python train.py --n_layer=13 --d_model=256 --n_head=4 --n_kv_head=4 --head_dim=64 --d_mlp=704 --vocab_size=613 --activation="geglu" --norm="rmsnorm" --norm_place="peri" --norm_eps=1e-05 --positions="rope" --rope_base=10000.0 --rope_fraction=1.0 --qk_norm=false --attn_scale=0.125 --bias="none" --tie_embeddings=true --parallel_block=true --extras=["capped logits"] --init="trunc" --init_std_qkv=0.0448 --init_std_o=0.00879 --init_std_up=0.0448 --init_std_down=0.00879 --optimizer="muon_variant" --lr=0.0118 --lr_mult_o=1.33 --beta1=0.9 --lr_head=0.00839 --grad_clip=1.0 --warmup_steps=200 --schedule="cos" --final_lr_fraction=0.03 --batch_tokens=65536 --seq_len=512 --doc_mask=true --train_tokens=354600000 --steps=5411 --dataset="wikipedia_en"
MLP neurons of a small language model. Each row is named by its layer, matrix (gate and up: input weights) and neuron, and shows model dimensions 128-191. Each number is 50 + 15 x the weight over its row's rms, rounded and kept within 0 to 99. A neuron's up and down rows have the sign that makes its largest values positive.
A block is one neuron, or neurons of one layer that tend to fire together. After each block is what it responds to, as a language model described it from the Wikipedia text at the highest values.

L3.gate193:57 45 53 65 71 46 47 58 39 41 15 67 61 44 45 55 44 58 43 47 47 38 65 54 57 45 38 32 47 66 71 63 64 63 66 37 61 41 36 53 40 63 55 37 53 41 46 69 69 50 69 32 49 45 67 76 56 89 68 31 36 51 30 51
L3.up193:79 57 36 83 64 60 72 57 71 33 49 28 40 73 41 49 25 21 26 43 39 40 41 31 34 57 61 37 47 52 70 58 44 61 42 36 49 48 49 57 22 65 49 56 55 58 60 51 56 42 56 34 33 16 49 84 61 70 54 35 35 36 72 48
L3.gate232:52 34 43 66 72 60 44 43 40 33 53 61 66 56 69 56 43 44 73 59 38 41 55 69 51 52 37 41 06 50 74 36 81 56 25 55 48 38 28 83 34 68 58 32 57 53 54 41 28 46 45 72 75 67 40 46 71 50 59 36 47 39 50 74
L3.up232:52 48 41 37 21 53 47 60 61 45 66 34 57 61 54 61 50 70 52 62 25 45 43 63 34 34 68 60 23 46 47 43 57 81 36 58 35 37 43 55 40 43 83 58 60 30 38 80 36 63 65 52 55 58 43 49 49 59 38 48 45 68 77 77
L3.gate240:65 38 54 49 46 51 57 46 38 37 45 43 60 65 37 53 54 54 14 45 79 34 75 33 51 76 37 59 29 73 50 78 53 63 72 47 46 62 16 35 47 43 26 29 36 30 60 35 41 45 58 49 67 25 46 54 56 30 75 55 43 44 45 19
L3.up240:70 28 33 58 70 60 54 61 63 38 25 29 64 60 45 60 24 67 13 53 59 56 75 61 47 66 68 32 19 30 55 86 44 96 51 53 47 29 42 33 65 23 29 39 42 55 75 36 57 24 96 38 68 45 82 59 35 55 58 66 46 50 62 31
L3.gate437:50 66 43 32 43 75 58 85 75 37 45 46 53 50 39 58 58 39 80 38 77 62 51 15 56 77 47 65 70 60 45 29 61 60 41 74 54 52 26 48 52 28 21 49 71 58 36 54 47 52 61 38 81 41 31 66 47 57 66 52 40 65 69 65
L3.up437:79 46 60 52 44 53 51 38 91 47 38 67 55 53 48 68 23 42 71 20 35 29 51 36 61 65 62 49 78 71 54 43 64 53 41 72 36 51 49 57 54 38 32 52 58 49 57 22 55 45 54 58 66 46 67 67 62 51 56 32 32 69 84 35
L3.gate488:38 75 54 47 74 37 46 47 59 27 43 64 41 46 45 62 68 33 49 37 27 30 48 23 21 58 45 42 63 54 74 58 51 80 61 30 45 55 55 68 52 58 57 55 42 65 30 52 58 28 28 29 30 61 46 46 35 73 56 32 41 38 53 47
L3.up488:60 60 56 61 46 55 63 79 50 42 56 33 74 62 34 46 37 33 52 44 56 18 54 51 47 65 52 65 44 30 31 23 63 68 67 43 32 65 51 59 67 60 58 57 66 54 50 65 71 62 56 46 39 58 25 77 39 43 34 56 25 60 62 43
L3.gate497:63 71 82 51 56 55 23 43 54 50 43 09 61 31 04 52 47 42 49 37 47 36 39 40 62 58 41 53 70 78 22 48 40 58 56 65 40 55 56 39 59 38 65 51 76 46 57 47 51 64 41 63 50 51 60 46 44 76 42 66 49 29 65 64
L3.up497:44 59 68 33 35 57 63 64 68 45 74 75 47 44 42 50 48 44 53 55 75 47 20 47 50 63 61 64 44 42 51 43 62 45 50 60 39 55 37 65 52 56 18 43 39 38 37 48 46 31 20 56 34 50 51 59 36 89 56 34 53 49 65 89
L3.gate552:63 61 47 52 51 37 28 40 72 44 50 35 86 45 33 58 38 17 61 34 25 54 39 89 39 77 45 63 23 26 17 62 40 59 48 59 64 46 56 42 36 47 51 93 71 51 45 27 57 72 56 45 49 34 40 65 29 64 46 42 43 46 60 53
L3.up552:88 50 58 66 29 31 46 45 67 43 60 23 82 67 26 50 26 18 46 43 46 61 41 54 41 75 42 52 31 37 25 59 51 55 60 57 50 43 57 51 20 58 62 83 75 32 34 49 64 71 49 35 52 34 36 67 45 62 67 72 55 49 60 67
L3.gate699:47 49 26 67 60 47 32 70 45 63 47 45 52 59 48 59 35 55 58 46 60 47 38 54 54 53 63 60 52 51 49 64 36 74 52 24 58 69 33 55 87 55 62 58 43 62 65 47 68 37 77 67 42 74 16 64 49 31 66 47 56 80 31 79
L3.up699:55 59 45 36 51 54 62 40 31 69 73 44 87 18 60 54 62 73 51 47 42 30 44 51 46 77 60 59 45 61 61 44 62 62 46 53 43 24 55 33 58 42 56 65 34 44 63 45 50 44 13 73 44 47 46 60 44 38 61 38 69 48 62 33
Mid-word letters; closing parentheses

L7.gate154:46 78 51 46 71 53 24 69 61 50 58 24 35 69 41 72 59 66 22 47 34 45 41 68 53 49 62 65 73 28 53 27 27 56 61 31 22 41 61 36 69 26 16 50 52 47 46 44 68 40 92 55 36 40 59 62 33 44 69 55 33 35 33 36
L7.up154:44 63 56 51 53 43 50 44 78 72 72 49 38 33 31 47 53 67 50 69 39 31 46 31 32 72 79 46 52 69 55 60 49 44 44 60 68 64 53 46 98 23 55 78 54 40 50 53 47 30 73 57 23 56 31 58 39 35 42 54 44 25 44 20
L7.gate355:63 26 45 41 42 60 62 50 26 41 65 56 62 73 60 48 59 54 32 70 52 49 59 68 58 36 12 34 58 48 62 38 39 73 59 43 46 61 54 32 29 21 50 36 31 47 47 52 30 36 33 63 68 65 88 41 33 44 73 41 44 27 71 34
L7.up355:37 61 36 34 56 51 49 66 42 46 57 48 60 71 59 50 47 48 39 51 17 29 68 66 70 36 32 55 35 45 27 56 42 64 45 42 49 66 62 62 25 86 51 57 71 77 39 52 72 73 74 37 53 37 50 95 54 41 90 27 47 55 61 62
L7.gate385:66 41 58 51 66 54 63 70 53 33 52 48 38 58 53 47 65 50 37 51 29 27 89 58 52 56 44 68 67 65 33 74 66 32 12 41 68 59 56 38 52 44 72 56 27 59 32 74 40 30 55 57 35 34 62 57 41 73 76 56 31 54 32 54
L7.up385:36 48 65 31 64 41 55 34 51 32 45 30 77 61 84 63 57 66 43 45 14 48 66 53 59 47 58 68 75 23 45 61 48 57 75 63 64 84 21 51 44 44 46 34 47 21 56 72 28 47 35 44 31 56 47 39 50 46 46 34 59 70 60 66
L7.gate402:54 54 46 45 53 18 34 39 46 34 15 61 64 51 35 41 67 58 56 54 31 55 37 56 49 65 58 54 18 36 45 34 51 59 52 56 48 30 55 37 76 63 59 67 71 49 25 65 73 49 81 62 47 39 67 59 42 33 52 64 47 41 61 51
L7.up402:72 35 46 48 59 84 57 50 58 64 83 55 61 54 52 39 80 54 28 33 38 85 71 43 22 51 36 76 15 49 64 53 59 47 20 44 21 39 59 58 51 67 55 56 48 75 46 58 41 24 36 74 65 25 41 48 24 57 41 52 48 44 76 43
L7.gate521:54 47 67 48 59 42 33 53 68 54 71 38 30 80 61 44 69 64 15 39 38 87 54 62 44 46 91 76 64 34 84 41 61 42 60 55 62 58 38 81 53 47 36 53 49 53 37 50 67 54 53 29 67 34 51 54 38 53 61 38 28 17 52 53
L7.up521:32 67 38 47 51 65 56 50 58 38 38 55 22 60 76 45 11 39 40 49 48 26 46 81 65 47 44 90 44 43 60 29 47 37 27 36 52 13 36 46 54 61 52 20 39 52 29 37 57 47 73 53 47 34 47 71 49 43 56 54 35 53 32 58
L7.gate547:19 45 71 52 51 29 63 40 39 67 44 30 40 64 54 25 41 71 65 80 26 52 74 28 65 54 56 49 70 51 86 68 42 61 48 38 72 40 54 18 62 56 35 52 61 63 51 54 60 75 60 63 52 52 45 42 55 53 69 40 34 36 41 48
L7.up547:71 30 31 57 50 33 22 28 57 56 61 35 49 56 45 36 82 53 61 46 60 24 58 58 52 47 74 46 47 59 42 83 26 43 55 89 62 72 81 44 33 50 36 72 66 51 60 49 64 56 56 52 44 78 43 42 03 47 59 51 31 50 48 85
L7.gate657:53 55 65 55 80 38 83 54 68 52 39 70 62 52 32 44 55 30 44 67 49 32 67 51 51 54 59 50 36 48 35 37 51 30 27 60 52 21 19 49 52 32 58 35 55 46 70 34 44 56 53 31 48 47 61 62 55 63 63 50 46 58 85 47
L7.up657:51 59 28 79 57 35 44 49 68 60 51 63 55 79 40 80 51 66 49 42 62 60 15 64 21 56 51 46 56 53 34 48 49 53 48 45 50 38 61 48 44 49 50 64 45 47 54 40 63 24 25 36 88 24 67 45 73 43 52 63 52 43 78 67
L7.gate662:42 57 54 31 45 48 58 53 32 52 59 61 63 61 55 15 62 30 32 34 44 65 46 55 30 40 62 66 63 32 52 51 48 61 49 55 48 26 36 39 44 51 34 45 54 31 22 49 51 38 48 44 12 44 67 77 36 25 71 27 59 43 30 66
L7.up662:28 61 37 45 14 55 72 57 55 41 45 31 80 24 65 29 32 48 15 47 71 53 58 52 45 46 48 53 23 16 53 69 46 53 57 78 54 31 27 49 76 44 47 19 45 56 50 70 72 41 57 46 33 50 42 28 40 49 53 47 61 42 91 46
Closing parenthesis

L3.gate94:26 66 47 37 50 26 37 67 44 39 36 80 51 55 54 57 44 57 32 48 52 61 68 39 35 40 52 62 26 52 58 43 47 61 52 61 42 85 69 69 46 52 55 54 55 60 96 42 56 61 25 52 57 54 57 69 23 40 26 52 23 76 75 61
L3.up94:18 66 43 47 57 55 56 34 54 75 59 63 33 56 38 59 32 43 61 28 56 65 49 51 32 55 49 38 44 56 50 58 46 53 69 48 47 35 69 25 38 48 50 51 54 45 79 36 71 41 70 39 57 70 43 63 49 37 50 51 45 56 49 54
L3.gate104:38 53 62 43 59 59 39 58 59 87 50 30 46 71 40 36 60 45 69 30 41 53 46 57 56 41 71 30 40 49 50 52 50 45 59 71 51 47 58 44 44 61 00 51 57 36 35 32 42 70 26 50 43 21 70 41 53 55 49 44 46 83 45 31
L3.up104:52 37 53 78 51 29 61 60 57 66 59 73 38 64 49 19 62 31 65 45 53 50 27 57 50 47 52 65 20 71 69 41 41 86 49 41 37 56 49 44 22 58 49 63 75 32 09 24 52 39 53 38 49 26 68 42 43 52 55 65 39 51 47 46
L3.gate342:46 41 53 77 50 57 53 66 66 51 32 54 71 61 13 57 24 48 37 36 54 55 61 55 77 39 46 56 51 20 55 58 51 40 47 55 78 21 74 55 36 55 52 70 05 49 50 46 59 40 41 44 08 73 45 23 64 35 37 33 48 53 47 49
L3.up342:56 58 44 62 51 32 35 51 61 49 46 56 52 60 49 51 46 45 49 50 61 20 51 83 27 81 69 64 51 44 31 65 69 65 56 48 24 38 34 44 55 77 48 50 61 60 53 58 40 53 49 39 55 63 55 30 53 50 50 63 40 39 42 63
L3.gate377:40 28 51 42 48 50 44 55 45 56 61 41 60 49 53 45 18 52 70 53 50 43 05 48 38 43 41 36 21 58 64 59 58 84 59 51 44 61 64 61 63 43 57 83 55 34 46 44 44 50 58 49 32 56 22 61 47 83 69 53 60 47 56 50
L3.up377:51 53 70 13 34 50 72 53 76 57 60 50 57 69 73 43 60 52 81 57 46 48 33 41 33 59 33 64 53 55 61 70 50 68 34 66 41 40 76 53 41 80 58 61 24 78 35 63 41 63 38 39 31 49 50 46 55 49 62 45 54 43 48 72
L3.gate562:29 62 43 47 69 69 56 78 41 58 79 43 79 58 65 49 54 78 62 55 54 47 64 74 28 72 50 39 69 33 31 50 49 45 30 35 66 57 68 82 48 54 65 72 07 73 36 52 62 24 29 65 29 54 59 40 44 71 31 59 50 10 21 28
L3.up562:28 64 42 38 38 07 44 65 70 34 55 12 80 25 65 47 25 20 46 27 61 55 41 45 47 73 22 53 59 48 15 37 43 33 35 59 55 41 74 40 48 56 33 63 22 52 45 31 70 36 21 39 63 51 51 36 64 30 42 51 20 36 31 45
L3.gate624:30 26 55 57 47 47 56 65 55 26 55 52 44 48 33 56 50 44 58 70 61 54 54 44 54 52 60 52 57 28 52 59 29 79 73 16 41 47 35 55 79 66 59 65 44 63 55 48 66 64 48 61 52 34 54 51 65 55 45 77 47 68 49 70
L3.up624:65 65 62 53 47 48 46 70 50 40 41 31 70 42 33 65 55 53 33 55 25 84 50 48 45 20 62 59 65 38 58 57 52 27 41 33 50 23 49 75 78 42 49 77 45 62 68 33 86 43 37 35 41 58 52 45 61 50 39 68 66 15 40 79
L3.gate637:65 51 30 46 58 67 42 60 47 45 39 51 80 64 24 52 67 27 39 66 76 56 26 55 39 48 38 25 61 48 32 46 41 42 52 43 52 55 49 51 31 70 22 65 39 48 69 67 32 67 46 58 26 48 62 38 55 15 70 30 25 38 36 58
L3.up637:35 63 57 41 50 41 36 88 81 63 57 57 39 42 44 48 71 55 43 58 70 63 36 52 32 44 61 49 21 52 32 50 64 75 46 50 44 47 71 46 43 72 39 52 61 75 45 42 45 61 52 27 59 66 64 55 68 62 47 58 41 32 55 31
L3.gate703:20 53 67 70 70 25 67 61 42 21 41 41 56 52 67 46 54 45 60 17 56 40 40 45 60 41 51 62 74 30 33 30 69 39 45 31 25 56 60 62 46 53 38 59 63 71 43 38 64 57 56 68 30 51 52 66 38 26 44 52 48 44 39 56
L3.up703:47 42 51 40 64 15 57 44 46 18 24 43 55 43 56 68 46 50 61 57 61 67 53 61 62 60 25 53 37 51 31 34 42 56 58 22 26 85 61 47 41 52 67 65 55 61 61 41 45 55 61 69 63 67 81 65 52 17 73 58 15 15 51 82
Word-completing suffix pieces

L8.gate620:57 48 34 52 48 68 33 51 80 25 48 88 58 63 54 36 41 59 54 53 43 55 48 33 45 71 68 34 27 63 28 30 52 52 33 48 50 32 38 53 40 71 57 62 49 65 37 55 42 65 70 44 38 52 33 73 33 18 35 56 35 64 68 50
L8.up620:32 13 49 59 56 56 38 48 77 38 83 73 75 55 46 56 64 52 60 48 46 60 72 38 74 36 52 52 72 53 82 44 36 71 66 55 28 34 50 61 44 60 59 41 73 28 55 73 43 72 62 57 74 51 55 62 28 38 51 27 40 70 62 51
Parenthetical openers and name fragments

L3.gate30:42 43 59 39 43 36 50 58 26 61 55 27 54 54 63 75 24 64 50 39 57 41 35 59 58 51 45 74 53 39 61 57 43 63 52 46 22 97 57 51 53 65 36 70 27 57 53 17 68 59 55 35 54 41 50 57 43 77 56 50 40 72 55 59
L3.up30:33 51 66 47 38 41 48 45 22 61 67 52 66 67 52 69 37 72 45 55 51 42 54 61 39 40 47 56 33 51 42 49 39 49 45 23 49 83 53 34 31 56 32 50 31 45 68 45 78 64 61 40 29 54 54 90 44 49 46 58 51 65 55 29
L3.gate63:55 45 62 33 33 35 28 41 45 67 22 41 71 70 32 35 53 50 36 62 49 22 63 12 34 16 54 41 68 25 73 54 37 57 27 54 27 60 36 11 48 41 55 42 38 66 60 18 33 48 56 59 47 64 93 67 60 40 68 36 71 49 60 47
L3.up63:56 53 31 23 64 47 38 47 37 51 58 22 50 47 18 53 39 79 31 70 44 30 58 41 63 49 61 16 48 47 64 58 52 54 60 89 38 54 35 38 43 52 65 32 27 64 63 40 59 87 56 46 29 50 52 49 48 57 71 41 30 66 73 58
L3.gate89:58 51 68 46 76 30 68 39 34 36 46 31 41 49 70 49 52 72 52 55 74 74 68 18 38 66 36 62 50 62 46 27 59 24 50 68 34 54 46 52 62 49 62 55 48 53 70 40 40 55 52 47 48 50 61 58 54 73 52 73 68 70 52 65
L3.up89:31 49 50 33 49 56 42 53 42 39 52 35 57 46 57 50 45 47 56 33 64 38 38 43 48 49 70 41 24 49 69 35 49 43 35 70 61 47 38 34 51 49 41 49 48 42 52 41 59 66 56 66 30 39 65 45 59 56 54 67 39 49 48 49
L3.gate96:44 53 49 40 56 50 53 29 73 52 57 49 49 52 28 52 73 52 32 48 63 37 66 39 62 56 42 47 63 53 30 47 51 43 27 27 51 56 57 67 66 62 54 52 32 39 60 46 67 45 65 69 28 44 68 68 27 48 44 68 61 34 75 45
L3.up96:47 49 66 46 53 33 29 44 59 43 56 56 59 79 44 53 45 67 51 27 57 67 59 37 54 55 42 52 45 36 32 31 64 50 67 26 22 55 62 34 64 46 57 70 31 26 29 60 74 63 37 43 26 58 33 86 69 44 29 41 42 58 45 45
L3.gate294:40 22 27 61 62 25 52 21 46 57 32 50 36 19 42 65 37 63 55 02 78 74 79 52 25 31 52 57 42 22 48 42 44 44 71 48 61 21 30 72 44 55 38 59 57 36 46 64 15 63 67 72 59 70 58 59 52 50 45 32 76 51 30 48
L3.up294:66 54 30 61 49 30 64 37 68 56 46 59 53 57 54 50 43 99 44 30 52 31 48 37 34 32 57 44 59 29 66 48 48 46 46 46 57 57 44 71 54 29 66 63 40 41 63 76 22 93 85 72 74 84 41 39 43 67 68 20 55 86 51 70
L3.gate353:51 56 32 56 67 75 70 27 56 43 29 48 42 45 61 34 26 62 58 23 28 38 69 16 50 33 61 49 41 59 51 26 54 55 49 36 42 46 66 81 60 88 35 34 24 51 60 52 37 54 55 74 59 41 24 52 32 73 54 45 34 33 56 48
L3.up353:56 46 25 65 56 70 52 58 44 40 31 69 40 42 36 66 56 35 60 66 33 67 61 71 59 63 36 35 66 49 24 61 34 69 67 50 52 18 52 57 56 44 25 55 54 61 41 40 59 35 33 48 50 55 48 68 79 61 42 67 53 71 58 82
L3.gate531:42 64 29 75 99 49 42 52 86 72 55 36 48 58 49 56 56 57 61 53 43 39 51 12 49 57 73 66 39 46 30 56 26 43 48 36 45 65 59 61 38 66 70 90 72 33 75 74 62 64 43 61 22 32 45 47 63 56 56 61 45 49 21 66
L3.up531:24 60 47 38 36 43 39 17 50 69 41 42 56 67 56 46 15 74 63 34 57 44 46 50 52 63 56 58 15 40 28 29 68 44 56 66 62 55 47 29 55 40 67 34 56 66 14 62 31 55 32 65 63 36 58 75 42 47 58 54 48 46 60 16
L3.gate576:51 47 48 51 54 24 44 31 41 65 49 41 50 49 44 59 32 48 64 57 11 47 45 37 49 56 21 37 26 45 49 49 63 46 47 72 36 47 40 53 45 76 37 46 33 49 59 59 42 41 45 27 50 62 67 58 79 39 64 55 53 67 34 46
L3.up576:52 49 69 64 46 45 70 40 41 60 62 43 42 72 63 45 41 64 41 46 25 30 60 39 56 59 77 59 42 45 50 35 41 52 55 37 67 46 54 39 43 69 46 25 52 39 18 48 50 59 42 59 69 66 47 58 73 45 18 52 57 51 35 55
Opening parenthesis after values

L8.gate596:36 45 75 58 40 62 65 56 63 34 66 48 38 63 53 30 52 39 23 64 33 34 66 52 61 84 30 79 59 41 46 59 62 52 29 39 69 62 52 47 42 51 30 41 72 34 60 54 88 63 80 41 76 35 57 60 39 45 47 34 49 52 42 70
L8.up596:53 57 71 69 46 65 61 53 47 46 73 53 68 57 50 75 45 67 47 40 49 43 62 43 45 29 55 23 55 47 50 49 83 39 54 53 37 57 68 34 46 50 35 54 44 51 30 80 68 44 51 43 37 38 22 75 58 39 54 79 30 31 49 16
Closing parenthesis